Part of a small language model's weights.
Size: 11 layers, width 160, 4 heads of 64, vocabulary 2048.
Architecture: rotary positions, no biases in attention or MLP, untied embeddings, attention and MLP in parallel.
Training: a variant of Adam for these matrices, 163M tokens, 9937 steps.
MLP neurons of a small language model. Each row is named by its layer, matrix (down: output weights) and neuron, and shows model dimensions 0-159. Each number is 128 + 32 x the weight over its row's rms, rounded and kept within 0 to 255. Numbers have three digits each.
After each neuron's rows, "fires before" lists the tokens most often just after its 100 highest values on Wikipedia text that the model never trained on.

L7.down101:163090137136092147135096121129124189122162106086094132125075118138174069104153173126191139105151082092148167136156069123144113094135205089130149168105116209130130137079115084085169090119148147098141175127100083132109075137146130160134136127081125075112138090098140109166095116186127135124104097124122103152094112118137140118069156143186117144078141160171143101128099187152125101175152104086125172142101101235177123118187110140157128139122162083107115137051180102117153103116166113
fires before: "0", "7", "2", "3", "9", "4"

L4.down1198:168091098150107169187077078105114091140086100155149101096183138132151103117118098142046067131121101137169111136090096145119153133079127175168170141112128146166103166082120139166110170130145086130139088102156115041093136139192095227118081130111167113115141104135160142111097101191071113130121127149110093143111140133057111127139111177162098166139104141052170155177105106148132101110156125164130092141163119079141129186147150213137130164138155096103122160167154135140139130144125108
fires before: "===", "=", "==", "The", "-"

L6.down988:113133157124111132132136092109110160138114132114177158104152167139187162117092122094003147118145105142188159146114068160135149111082093153145170139185095147115120174098127127103140144067158133137156151120146150092161121119141117251102162159096108150144162141082085159135112122194122101114127096136107064122121152101054158087157104165163105127122123073114110116136108157152115057147080133150110124142157134119111101106140082160130125127090123125114161204167124157174095176086075139
fires before: "===", "==", "=", "The"

L4.down595:151161129185202081131170102144129103134145121178188104096164149143156191088139110132073138064096100144139134139136112111106112139146183167133153184151097117136151170121090130069140111153096098109174109117111091113072117087132108134089166171154087113138141196111140156142123201205109187191134118127124117167121095069032087141104121171124164160116092180103117072105096128083130116111114143111136098130155141117131102164118090181087145095144145095131108137076108076141136160140155136
fires before: "-"

L3.down722:125127148138125119186136145131131104112106146082101127126105157129104116139082163129175102081109137115206143133110147156126111117128076153151182135114162104125103182132090134177162095117087000163104118118155150011114165098074079137109162147126086142116150139126145122111108119163138155107133117184153092136095152075144171147156115119130125146130123111125118119112104154131133164153106146124148082147155085106123118100154120255106128111086155106108119195086179136083151147146115133
fires before: "-", "|", " ", "==="

L4.down325:141123133131141097170180129108110123158161113078144139165050120079158154110159115165147100059133121143150145179126139087124156192064127108167083073116058100171078155134117081103125110157066145106126119092096103144097126142149144168104107137132158101123115161126083110124092159157163162135134159119143128174101142105136155143164112089110155153181135111125154076166103133177198136187083144068180098119143125120076126223132186170145158104079129084104100121173137102120085089105159117
fires before: " of", ",", ".", ".\n\n", " from", " in"

L6.down1263:153157031104162158118086128094150125141175138129200102183142149158090152112148147133163089075148153141138159153099130110141116146126100030167152068207103157073151102058148125169122134176079160118106097180036149099181095180112112093069129111085163140136114132133147069110095140139109123105111144150125152122115163131152080157140111138122150148102126121080147144149150096086146130139087162143149119162151155178166123138095129136134142038128090149115099098159139115161112104152153127
fires before: "1", " ", "2", "ual", "ly"

L6.down373:148173114102140065103090105161139155103067115124118139140147110119178138157121156141118152139120129121099060085130155135112149140119106150118150138128057128065083111183181141079216103181197147174170110135077114099137094221166157118045116097094117096159152199112105115103165127102096106153128125128140127191152176171102129067175129087131133167176131091091136151121132108135154128107147147097179145156123140101109138105090126079116145129064140109084147107161084165131135110163115129
fires before: " |", "9", "8", " ", " the"

L4.down817:131145125199113137108082121138130090107174153101113153105106148184188157034087168099169069161112089133055116131105150156127131151117149068124100096082162125119164088103104190130097092121106157118112140172153140092127088134154109074157141140137073139153115160115191153151141119172150077101120089163187146166123155138091139173101130138131171050143110120151119137151069130149108158144182133111079149099131156166084117118117090101196118141155153104162113115127155173080143120066135068
fires before: "8", "5", "0", "4", " |", "2"

L3.down1272:167064095121138143117087100133131190113129118122131142094111131065160115134139181160181134197163130195133141134170118144149099107123186100128119119081133119119150124137066097083104138120117184150141131054128089120115110146152063149141152105137151132118127101140133105204133116135105085129171121120151166180141142139116072160150121129121073153165105163181201149100110182125136070075100136146069076079118123149100071142194152104112192143063153156154148164142085108066135121098117128
fires before: "%", "5"

L7.down1125:107063115161128116181126191170142164151166175093072118099112149123111119088042209140173144112140166139137130136126078165171184126087122096183139083152190086053138189137141170168113123102087062099105118164120096142133137160112092125141141143106084142120130131124106147118153108106146102139120136202111112077117111135131141183069153113113119143102125114123084146164081167133112115118146193138159130174159118114087139088157072128118108140135157129160163138066131111055083088096142113
fires before: " |", ":"

L4.down854:140056108104163098173097122194094135091111111115111183135141167075209156179120173091193131159114133153113141130165154144102145082171107142143169132081125167124148153133102061121159074108089109114155146082137149093110135098129134114159153149078093140151152156125096097127132160139096138143074158174137134139059160149133062129144120089158126158167102123173150197126051126162090054078152098123077111136179095137156123102132067101114140160136107100115152168076110136116180125126104138
fires before: "-", "="

L6.down1198:099136150120123034129094137102121114079105139143139155108101124165117136101109116098151128156069153088165021156110147087078136117104097166110151143112164119138136220113195117105188113100143082096105118127158147130138137163170154156157105128128140082088125122129101135112121072165127102136164118123154130117128150158138101101086215137213081117102146156086097159144068121148118116089073131170185160164098119092119103166113136128142146130093133188122172150131127176209163110125128169
fires before: "1", "2", "3", "th", "in"

L4.down835:158057115124103066109133129166107082163109107105126137121116116164101157132182112127124166163099121106168144111114101167153157108157121079165131086203141127148077104145170126185140169090091135162097087112153176057140111123073144079140113129110077157179140150126180075080084113195161145169161117140120136110091133123103108078160167134119070095223125123160114125096157100149139144148089138142158150149084100162154110068105127120163155088086099123103159182164079166121095122158141170
fires before: " ", "um", "."

L4.down496:125146059105143109108149113128126096110132154150120090146175149124103106108081119163156159136157143115107153133124120137075133133150091106136174123148118165084148141167161150151190165152077162083129117129049112189152108170112119042145129151160055085187110182129136138137081043126154123178125125154118081114092147157131115158120166148118136151204104143111128119116123163095114127158141130132188086118152110122116176100141139022136107096153153084157140054102120117110041117125168159
fires before: " |", " (", " |\n", ":", ".\n\n", " and"

L4.down824:121072123088090165122088091200060126135102080119098132127158133104125119163154173164100120115127145134193198136118182155131159131145106166140163167123167160107124106127105133098166157058141066165142123087172086089146157089157094163154146123094143204146131133113114104157129184181080099127123108162164090100106077110134124124142101128118101113161080125074146138157100117151152133130117166174088085101197048137082097162180099199112078123097142094117128140152152133143128130074126140
fires before: " ", " \"", " D", " W"

L7.down342:106120117143111126160123132173106158082092189159161174133155108106172119110122149096110083109134135124176156122152142146090137176143092142149119118162120113178115082125119120170131115104077100137128113147098146055106189145095118194115057106180060156151051174080205129070159154131182114128106114150108108140084153142061125123160066129121144152157149092159114146124220138120111129191117130124149124142161188095101161088136095126186091088079124079091135135137146134167158119115127099
fires before: " ", " E"

L7.down1008:168061108131145126100086131129150091095174193141107126132173142122111141101121133141143117120130088139143112186164154115088142155148123074102137151111082105175150106122126100117167134152139183142110116111100137113178090149110172185114126104145129132128114074124139169110112119127157156161103129130065143162158097115165124143095079121192183083139202037134111100114124176122055093152180099062137151132171166076171154086128140094214140127111126095073108103129069198149131097170137118
fires before: " ", "%", " |", " |\n", " −", "1"

L6.down631:119129148112085102171084126140148124104076120164135112124116148047163120134123148120140216134113196149161106111134138197096210077150115119135105103163153123137098177149170129127103119093143076103155163135176128109133113047112105168125142193134110101147116166084149157132070081111144108175116158113105139138123112129142125081173147128129089114147161162174182161107134067108134107089084197130133151187102068124125133186103128088106089136164166143096138084123088041126118166126108137
fires before: ",", "1", "2", "0", "i"

L6.down674:158109110160092101111140127131105133158121102145091136169079099124187148064080146109125104115112153147108113142116153121132134123109147115183104094116137136132144155175091128143140124184124165113162134083119089168100188179074120128104159154098210132132124178142111206140141063221152096105131110107152160092077156139116058143077175122102121080166136161122133110128085137152107127157124165129082096120090140054087155105166120136051095044115129152139112135149166118144172167153088178
fires before: "1", "3", "2", " |\n", "4", " |"

L4.down791:167086122167116061129090152175197157085107135159171128079235176141156118122152106085083043105092144179153081156157124086140168081104129138119208146189173102149107182136135131086116080136166079076127149145134115124101160089120083055176145114106176143138159119155113110132123153070164126170171106113112103097102103145099133105129108090089118129138184129159087158125108120101115122104136157165110135118091117156131157165131078113138174165112105143118134128148111123161150104160137092
fires before: "-", "al", "an"

L6.down844:105081111096104121138126069130100124136137089164192174117122121112141134140107159143000158075111117129168152168126133151103137138090095166130164118126134148100107134148118132132113142065153104103144161100187157016153127099172100255107134125123117166150144117123121138139119150217136073091161145097078090118118135142078122130129133145133104131139130116124139157154142116130160075151106123122162113152160101126104114140131130221110109142113123121130147141117169109155105097113104130
fires before: " ", "==", "The", "===", "In", " In"

L3.down679:088105102131065094146135217114162108059102121142196133136077124163101126112162127133149133130175129140110115123139099166070154122116079146143198111148125130148096155110048075123148065158186105108150125131142133186095194115063196097081141105121124100133063198144117130126170153183133114130136123101168091132108150091114114092205133138186180105128148133092124147115123116088136139120065181164098141122125124187145114157098126115121105123086159175117128143129133151068144112138150139
fires before: " ", "al", "s", "man", ",", "ular"

L6.down167:183134151143153087078132109180094176101174055123113126131185144150147153142181118083123106115165122088178105110179112067196140138176072140114050122158082156137149081194145128102116158120100085158133171091140136052093117131106116125166136204123155144108093143095108127135118173115173140164136111141158071137118093073159146069127113052064120138159075158145144122129128182163167071142133140118101147151149129135088128174130071133107137138117123178128120134138133115123088133110158130
fires before: " |", " |\n", " (", " was", ":", "\n\n"

L4.down455:091122105119104131169080142156127157156150165190115109127079146117091069122143137146168143151167106084099081082136084124121089105098134097150137086130113147111168123068148158143147182146101077138152103153152140210137082134119148040158150133112118120103112113165140140075158096031120167092105126116153119130124128150150105161115145146137039129091166100136113075140131106141153157195131130182150155176048147124166196141104101114138109147167145089136179123089123141129093184157118185
fires before: ".", "0", "9", "1", "7", " April"

L6.down415:114085152101117138100123162148125094082135119155140107108148142125135155099140130172143116066149161119106115125105121151192161127114167149110169103118079104146114162117128142094148094148132119143081113127091096113146088127070088168056136166161196099139112182181170134116164083166133107111204137142099146138163168073172126105178129185215101099065196168149134095101147107131141117162050185161099162175124124102092109139062129120101112106124147092097114060097143107093166140115108168
fires before: "1", "0", "2", ","

L3.down480:101164089131088110127097107180152167128121141130188140125077164131129076115144137099109197134147107105090078185156072146126115114142160189103136129134149126096106127162181108102204134082150091146174120080095200127164201072139094144161114134135106112132157101123130120110143129073087176109137105089128099127091075093101091120140148125115143191077106105223135201139112126098168103111145167133107154130125118184159092097111096132121126127100128112141185120068148138162153130136078194
fires before: "6", "2", "1", "3", "5", " |"

L3.down1149:186077082129149112181118136145184164152157096128131114091172098161110102153163176118142133084162183117138125097165141142174174166074150137085116212075143137136216084106018133163082128129147125131112173125142115055074107153150120094116085077133113120117091113126060097138127149100148133154158096090119125120088142135101129096106140132106089101135157167146117186121148158099107127163127091068101121143116164160128164113182082116101154161111178123160119117096127104115162158130160080
fires before: " |", " |\n", "%"

L3.down853:148103130160133128180102146152148166135078140147132101111127163119138111098125134054159147098184095113086110168145111105125095080136125172124181083089116123182111167140160090113155208088159125137102139114109085139110165024119150107169139122130115116078131097164148088151093143122139175132061145140080148149134187149192085197125122182133080087098111106173095184099071126162113094102121128127144179111117121142189164125121097149111114118070103167154136130063116111131126086155187123
fires before: "1", "0", "ck", "ined", "vel", " the"

L3.down1004:115119132122129109167124132147130102125113159075084127132094141137112125164126150137158114113130124110221135133122119142109099114136107138139177131101149095141116187141089132169141100117101000164090102126169141027129143097097098126085142139128110168124173139138137112119106140170157153085129121182131092150100128071161212124129100109137140152122153116124119118116097147150138134141114139123157086133151094110108099100139138255122148107066156128116119188120156143101155131133109136
fires before: "-", " "

L4.down386:135155081143127120104112133149152117082147153127118157148147119133109085111164197144229117113175097076082099145139099130130144151120142099149127129161094169107148150071154112149156136039137113120158117129147154216127157115140115043134130164097120108143159082104182080089099157050157099126123112141169107116153129150140189145129153160136143143148148098141089104106179144128127164116093064121095136118128162142131145166052119069135096173124143041071150164118197115120114094106105123
fires before: "1", "0", "2", " of"

L7.down397:069150101150146156108143130034150102150099155073163132129124146174118134088220152155104174135122166145098160145111135084129181115163156110163136159117146122141130141170137155093198139165117093175163106087119128132146154116147116180127110147154097108167103059127106125096165138123132177147068149050189128127136138127139072161120068175107123147128088068126121112062134173103132120099110132137167088147086107149147064074183142142111136134113085071161130145107129064146125164106117080
fires before: " |", " (", ",", " was", "),"

L4.down34:134084145109124148092172089121179125104122048166090158113134111092145201121158134126141066168145169153111113112131189139085119108119184144093107157146121148058159184116088096117080056127113088118088113128159115140132155128142118177100141140129138136118144152161139110152101173255056139088149109107132157159125090148170131126145130182124189158109143126144128112171096106079156099126084155141130070122080081118138121103129144130124108103142172069139090172141132142144136105132101137
fires before: "-", "isc"

L3.down645:128128151141133112138138137101149169120084118103093133086148125081159139160081161112166117154108158095125194117192195114111161099136086154206102142160097074087120131114131132117123113082057110121149123117175135108115157069130133105144164159133112141115139152167086137136161178100120152117072136184134103122117132101087132126163100105138116148153065101137145153170101136148113139075113143138034097113174101154183130112173096076132141188133094073093144193079137081183219103119164098
fires before: "-"

L3.down1165:172162138069147125121156139147154102112123132109080127111156132101139069169092155117181158114165154117098115149159104165144098082097180165120131108099115153139111115187135159124176159157116184133056136084113161167092136117124087031146137150152087081186201149072096108070140130066140108106111096196204124162098095087116160157144130110137069146146128134083124135145147140107108181132084161104075143120152143139111119136148141069173129164128147075138174140088088098090129158108112102
fires before: " ", "=", " •", "In", " A", " Time"

L7.down523:171158142070085124150074154097126105133116165152126130088125105128157150153106168105159143086117130083149098153131116088107109155077112051064103140170180129094128176172082176144174154154131125063138097147156131080141129132135147137145128201114145188138079092150117085125089134115116120153172165138144134144081128196076108132082132116162116163120097105141133193141173096152141112069141103075121137101175085146154111105118068157123137235129154136077136078143112131100160129120150189
fires before: "1", "0", "8", "2"

L4.down783:117064041152189103156155107139117101156125106152149095110147150095128184135115120158122163132147162183146097091132160100140132118110173092194124171137088154115183109161115096056149213094082137162155166144102116086117087152124100171155176124163111132142168144130132135123105115152157084170136151150059082152135154125112117091123127122128131131179160138052173105122133141126114077132132206112190091111095123129074168148142053063123074109119115156152128113160125128132106071113095128
fires before: " |", " (", " |\n", " and", ":"

L7.down341:170129135138159135138166148134125180161157109130083167165133118163142148096112147133200110145171094154081087104172083133175139082142190107065127118106092127136104154151129136147126166151140159141094095126129092205117122152065112007177118098119125125115152139110176116109099155089152176145113132178179134109090142113119131163131162077127159144139057119150105107109133135098067152099112100090102168085084190125147125111116146056160168129167077084124162156095097140055134111151120119
fires before: "=", "==", "The", "In", "M", "==="

L7.down841:136154106122166151150128088096114073156105112138121151106105186125176085056099171125168163125075107172169116100109147073155134143095232129122107116102170146137129165138103094100132120113202107110135104119120177130111165141088127149130135116132125160166161112156127108150103165198178090144150139106105145118159179129123030164105174103156121103125107156085111083176115140151105090084150217096118119111171182108087186095097123096073073111137118158147096092107148126132144099150113106
fires before: "2", "1", "3", "ver", "er", "if"

L3.down272:152159107131177095179131112162148162139090148113121148114106135105154135155107172146100124167106161093107111161157169174139130139116112108190125112097160114096123140120104113137093123142135056147170108130137120118183207100100054157139137140107087118140148122144113128124092184143098158182080176196149100100129085129090130119160117112153031114180096141131151143127103115142130157122087149169032098155144068127147089120162115103149116165143080093099092168069137059098214097118163102
fires before: "-", " G", " ", " U", " |", "+"

L6.down1179:081093085139092140086061101166139157109095027149084123103117175176170135094106146098018151138134122150125158161132128150117144132085130128152171129155133133120147161112180153157099119138204129122138155117111082052094130098149139193163114141109113157161122122151129129128117140240108133114112060129142128127048120158121135193147169118143122123127122076100169119159153143150183117084086123184125140116136090104121099133174124200104125085146123144105173124109109145151143133108117118
fires before: "==", "The", "In", "===", "A"

L6.down492:149186087139088132092159079176066145096161159164085122147119107103091139157117114106086134123143148103114105167148140138137127158129066063078135138137103081139140199093104179126112151135121142140039143115119198139112143116104089117037132091110197170117156098095125178176070121188206107139159167118127103094114147110139146127123148130126135097151136121121122140113159121101139144089068173161170120123160179132068129102162136179134155097121097048128141095085136121107134156143180154
fires before: " |", ".", "ion", "==\n", "or", ":"

L6.down1116:113115169118197128142103124138043129145140127163093169099152130110184134063136121160143128196104033139071121122149158142094105140107142097064096123076117089158146105066119171097129146153126124152155115125084126128176140159174092098128148119148161176145077127092150073148152050160129152157147110086154138151060187109110120134106124152145116073146142167114119149151105088097160116090126164138135157086189164111129101086112136134071174167143127140177138117164078184149147103075135146
fires before: " |", "ution", ".", " of", "pt", "k"

L6.down668:111145117123107158179162064127093136121116093163145120114133197122158106137133146127176138117143133105140126092137131106125159153119155060075092151141118116101098109100100158152128107125085129110147162166102192171122135107116144015089095167087063156117147148170090103160072164203147151054054194151134086185168121187163153129127120151178120125073095144122118136097159126120078120131168108133131104149090140104111135144155111108137085148158186114137149104080191100137109077146122163
fires before: " |", ":", "2", " by"

L6.down104:129143097106137110124124086089087150110099046172141129055143123150115094174115150122136114163190153143092136060075123131139138099110109144133154193099128121116093137147156134135154178172144122096124134086113132130143113115139103114147066152141105188069112172159071147178086158158147115149122145129115133163159091135079061055068159171090179118146123127144102125130142093157194111127119176084130166094159166139131126158159119145162084165126160143120139084189095075076183082178167110
fires before: " ", ":", " Total"

L7.down103:131087141058169132125101127124105197114127100089130124175170124155138133095161104146108165094129129140065108119070149165124147150158180122128089135125202129164106218102149112145157162095141105172103136139148126151141138140140075105117082108121117226135090132149164163049110112185126088174109178157174156092147137103120150139068090149137124092127148132112135144105111081080176090151114089172129157062099121121060079169093129154095125172103160134129128118159100079102112166110101155
fires before: " "

L6.down848:129176113114134139139100071118067122133096092123091094086150174119166097163105148149105098117112132162198165132097149153136118125108090171156193118135135112121099145171136134154113150125172093088119132066130106110096121085129104155039182168076129204120157112128113099177037142175129103119186152138143108123120137169093172100171118146117154096130114139073167154147081144154147110104131148113138064138164141079083126177179138217109147065119115093115158167120117140130111158113112184
fires before: "==", "The", "In", "===", "A"

L3.down16:153203101120144118136151115143151101106132107091094128087134161139131096154114150158173111142176179160117140109144090100133116107102108174135139107146108124118130073192139129164173162123096207155077163109103119176069107104123112056161170166173107065153198153089119088116144116081142126098137112167149051137071116113112173164143110123126098169182086111056097091167126184146120139129139152122099112131145169102111146098177098053157123176118095097126181164086136099095116112094150104
fires before: " |", " (", ".\n\n", " in", " and", " |\n"

L4.down702:094091112154194060096140111192149181079092113106139135132096107103107166144154122149112131137102184106126129120162108128170150145145137149140147057168137149143120116120161119114098090110099065091138131183145124099108162097119099165070120140142129134117122099179170067117162157124118125142139152085171037111120155108100118111198120040168203123147134070139170126113078124128131136095149097160118099139140084105161086113152111143119225116140137079181153181125123159124181178113117140
fires before: "-", "o", "le", "iam"

L6.down1053:097173102112145118162141151153123136162087102096096171132073087105204105152135147149160176106080129098211111106081181106108113112123091151124134125144103135145157046064184118098158107109155145180143106139210138112088166158150119159223157139103110131104169143124063132118120117119087125152126124173086123094117170147086126105136122081089163121094150153135161139168145115079165103114115155145111145159078121159167096176091110089085115091143144165101078135121113139088137207109161119
fires before: "9", "7", "ation", "8"

L3.down578:176132137157198151173120181099201120120067102110119104137101108125129102173094136161202125108154138158027125138169128081117144100147113102086119118117122142094140139118072109165138126146096093125129141173106117159079124142098110139121087143130125137164075093177124135144088140117111167161051159117096166132097156144178112131143081129091074139141134106085102180057112107114140119095133190111172157136056106133177178142144096103188131144092080166131155065168170159122155138138146164
fires before: " ", " |", "les", "ts"

L4.down559:117117165138130115150114095123129130100132129135178114144106155172107133130190141125146138123162109122062177112088065140166184168091134139142104130163099149147174122095172142109141120117157129170160152112150074118115188200116150170072085100087136144088164140123131113158102074216089122119118130137152136134138173115177116097152127111070189075135101063190128144133137066029153105175129164141122130122101069128123111192113135106057131115110185116138151151081077122129094147127098108
fires before: "-", "ate", "er"

L3.down400:121117090168142167124156103127123117156122151159136060100082117146104104141212154078140116128124115163101173069103135138120115104179090125089153130118142117148169130105177100084075128119118141079142100104156188081153118162134120131190135114092088117118107131126164144116099091156126154163053182101109150096160186191135103107095163121117110119143133107153177084103115142071179155128131132191043177192128135133144100101107111053148147112130143123116158129150148161085235144110103135
fires before: "ependent", "iv", "ust", "ry", "er", "ones"

L3.down315:079152128165133145146126179117167074136166121107105182119148205146134142153160125129173073148100137082144123136116123123175155146100078134175099120126086134112121095185110110130167170109061178151143179151118067156170109127090101116089145121141097058149133095156110070129095161067116106154098172117096113144143141041088109194133101142136089194141103127056164092136099159110140111158138163120126102167139088055097138117173113151194155167107113138112134151116101101166097117085152124
fires before: " |", " (", " |\n"

L6.down1075:138119125095150108170096134140128144112115135154143098149178151110156094074109143161166169141152121121099128154130097124178161110142112125066132143088099117106168135082135158074142152140121124015150095116214098097182108199154090101155201128156102151155077095076157143058070158174115085150114126169109100124105158100126078108065087131138152130137130081120142122107139138121103096134169111103115171152161101166166174182087083173146181129176097096150175117144126138108152109112090104
fires before: "ia", "ian", "iv", "ip", "a"

L3.down341:076146134125138122147152147126166062142131084102151104125159144151135131143152150125144151116130109083139134146177181141128108084109164141188110131112139140149178116169106099083110126168119130125100160075105141091123152122115070071154128153101120106186149123118124159138137154129162117066114121175107091143151098066157218082138152141111154141155074149114223085181115083130133177114123141168091095131163102129132050114201131109189103190112109057147113153132128093107132078084080066
fires before: " ", " (", " —"

L3.down698:133132154128160104184148102145176136082062140108094144099133198109118092196068146160122106145095132109125175134132205162103170130108096150185177136118152153121140139107119149117132123133061077158191158133181121087144197073120157125162121156143094101128160155140109116112135186117134091132112164181146067131124100118132080119162108076124068145128072138137166120176083147100121166098094129128065111135156106121126133107187071116105118177135070077090139155049121096131132120121144099
fires before: "-", " |"

L6.down1084:117085098106105117076148084096067148085153146176114172120155165126143139142137166127121095070105200153186135147094132094086108127157098114081087122131117101124059160147115103109106103107144070091144182076111164072111151158166131159082139133157132186099098116163108171185168133181125113123179117120107117087156167077101118131121115182121155121102130153141176143117139115167107090089141138114176131118080129113062123178154140179094195059127143171160171108160148079124187126103150123
fires before: " ", " l"

L3.down166:140115172170117135130144117144145126104126160136198182119168123106162070104078131131106139157120146174141150135150159107185166134070146133178087114173129116133122185112162103130143102106080071156110081158159134153097211094111092103119165125123146110124152091158102147059131126127166120124093177120123168118101100170088146049144116100157132089158125108190122101141077117138077190105100116181072196104119152144105139148140082134093147120069081062134168138063132077143169111119112096
fires before: "-", "al", ",", " in"

L6.down634:100143118076123086177172157143131082137138084133198112126077113158106113082113112143147127160165100139129086157124094114138146106145115153097118154117162106151147146170140144145168103153089157173127084163115144121122085178098127084122073142117100111146133121132121135058128095195122171146116193158131138126094130138153131166107116143174146076132064112106105157068179042114131161091152152088092117046112121135119139160116166142086111095153133217115214142132107166071199141174123108
fires before: " ", "t", " ."

L3.down1226:133079133152095109160107095152131205117159097102074145110146116120155112140197131109127209085152111124123089100118128127122141085124131161155161153097102139234116208143088106129127142105147135140157174139096089138127138110123142104100102078149111139110130122143145127100106126197149117138136129108135146099111127113120139149057121183137091120068089129163112170103107136099088100086120117101105194113108117136105115135107093146069096201176208219130140115212089126127097157173099155
fires before: "%", " the", " all", "7", " |\n"

L7.down1221:139095135092135073115118151124116196115125164155128097128120138120102086092143160124135112092150118120116101134135240092108103068108126129118098134193098091083092123156078106147135172184113158079139134099113158155147099138108153126065084136105093061133113103166140157134130106098182156150188150100158124108143145209077174144148115100139129146183149064120194139123092116177062156095145201118122136151100173095092130147103212140139088124135120131119117124127167130131161138200127110
fires before: " of", "\n", " and", ",", "\n\n"

L6.down1187:134077138106138141113136078092123137127119044140148121113142108108104136114109153155059153133118110160176130124104156200112152163093100129149127167075106208138140179092135133136116150088174104148150141100187157042099103091175084232153119136129113159130124115093109152159120130159116055100146167129141112140154172163089133104153125195161107151155131155074159170152122173168128059130115204118117088145159097102101096148144107175069124149103142113075118143149115105149120143111117077
fires before: "==", "===", "The", "In", " "

L4.down1098:116137181136133134173124070128150154098208136119149090117131115111155151095188079137081080089104123161131108100112112124149110106106052172134124157134154142119103144162086118060160122109140122151160174108121142086140128067159168179096140136113115146158168128120112136164120172134096114145137127164115087130153104080092027173126101109113129077116053120097146146155101135137172076137099190102103122166198145104115134183189082122110164162127152071193130167125099135112177128181141105
fires before: "-", " |", " for"

L7.down554:105126097180154116125118154158186143136171157114148086110099138133073068132079173117224140141124154091070155178148104116149088144170131111180129102136152110128100133068130076132148061130106092118121123171100072131145075140135193062108099153155113080089132108139166160188152152119130145114161075077142122069115114126136121111139167105157166146124152142169090186133175092135131102080124162133153125055140143088098171160134097126175137144150145115217067104111131128138140109112149103
fires before: "1", "2", "3"

L3.down977:203069098147133115097188077156102072145101197154134159099109094113117157119123153184137092096087091145077117127109104142088092170155115174140120192150110142134105205101081149127111108141170093146060142129172079182137150099115092175133139152153132070142175126129134140200056121144101084114141113113168135168124152159087066126184146192160117111087146112146123106119087142113109147153087114191109124131146107168114078151169148150108097129105132117092094129133147088173147142106112093
fires before: "-", "1", "5", "0"

L4.down845:146115126130149102117099049131124117108111144107126171108190148142124121141110131138038070153096142140154171140053150134122175138113070150139171125083134182183151151080152140121158104082115101121137139101172105082129120107129143189121152158118166126132163102161150074107103112217118121121135134181128065109107122129056161155135112172157130179113124109111122134195076131184134132132120105104089146156184104047097174114173136176132114117115106134095096191139173094164115101080090114
fires before: "==", "The", "===", "In", "A"

L4.down1030:161123099162143112139090145114099149105109117181134140133142184131154115180109135090120062147128119159194141096098172119098146121085105141164154138174083091128118163165129127174111156115154025098110153153155149018126136077113153141107150163195152135145130157128138141117129156192107123092077126105150065142093150135147158059169105108169109098146139126104110136094068144134159080111107196167147132118111103111117105156148178185042146129091143118084100181096108113153127126157146103
fires before: "-"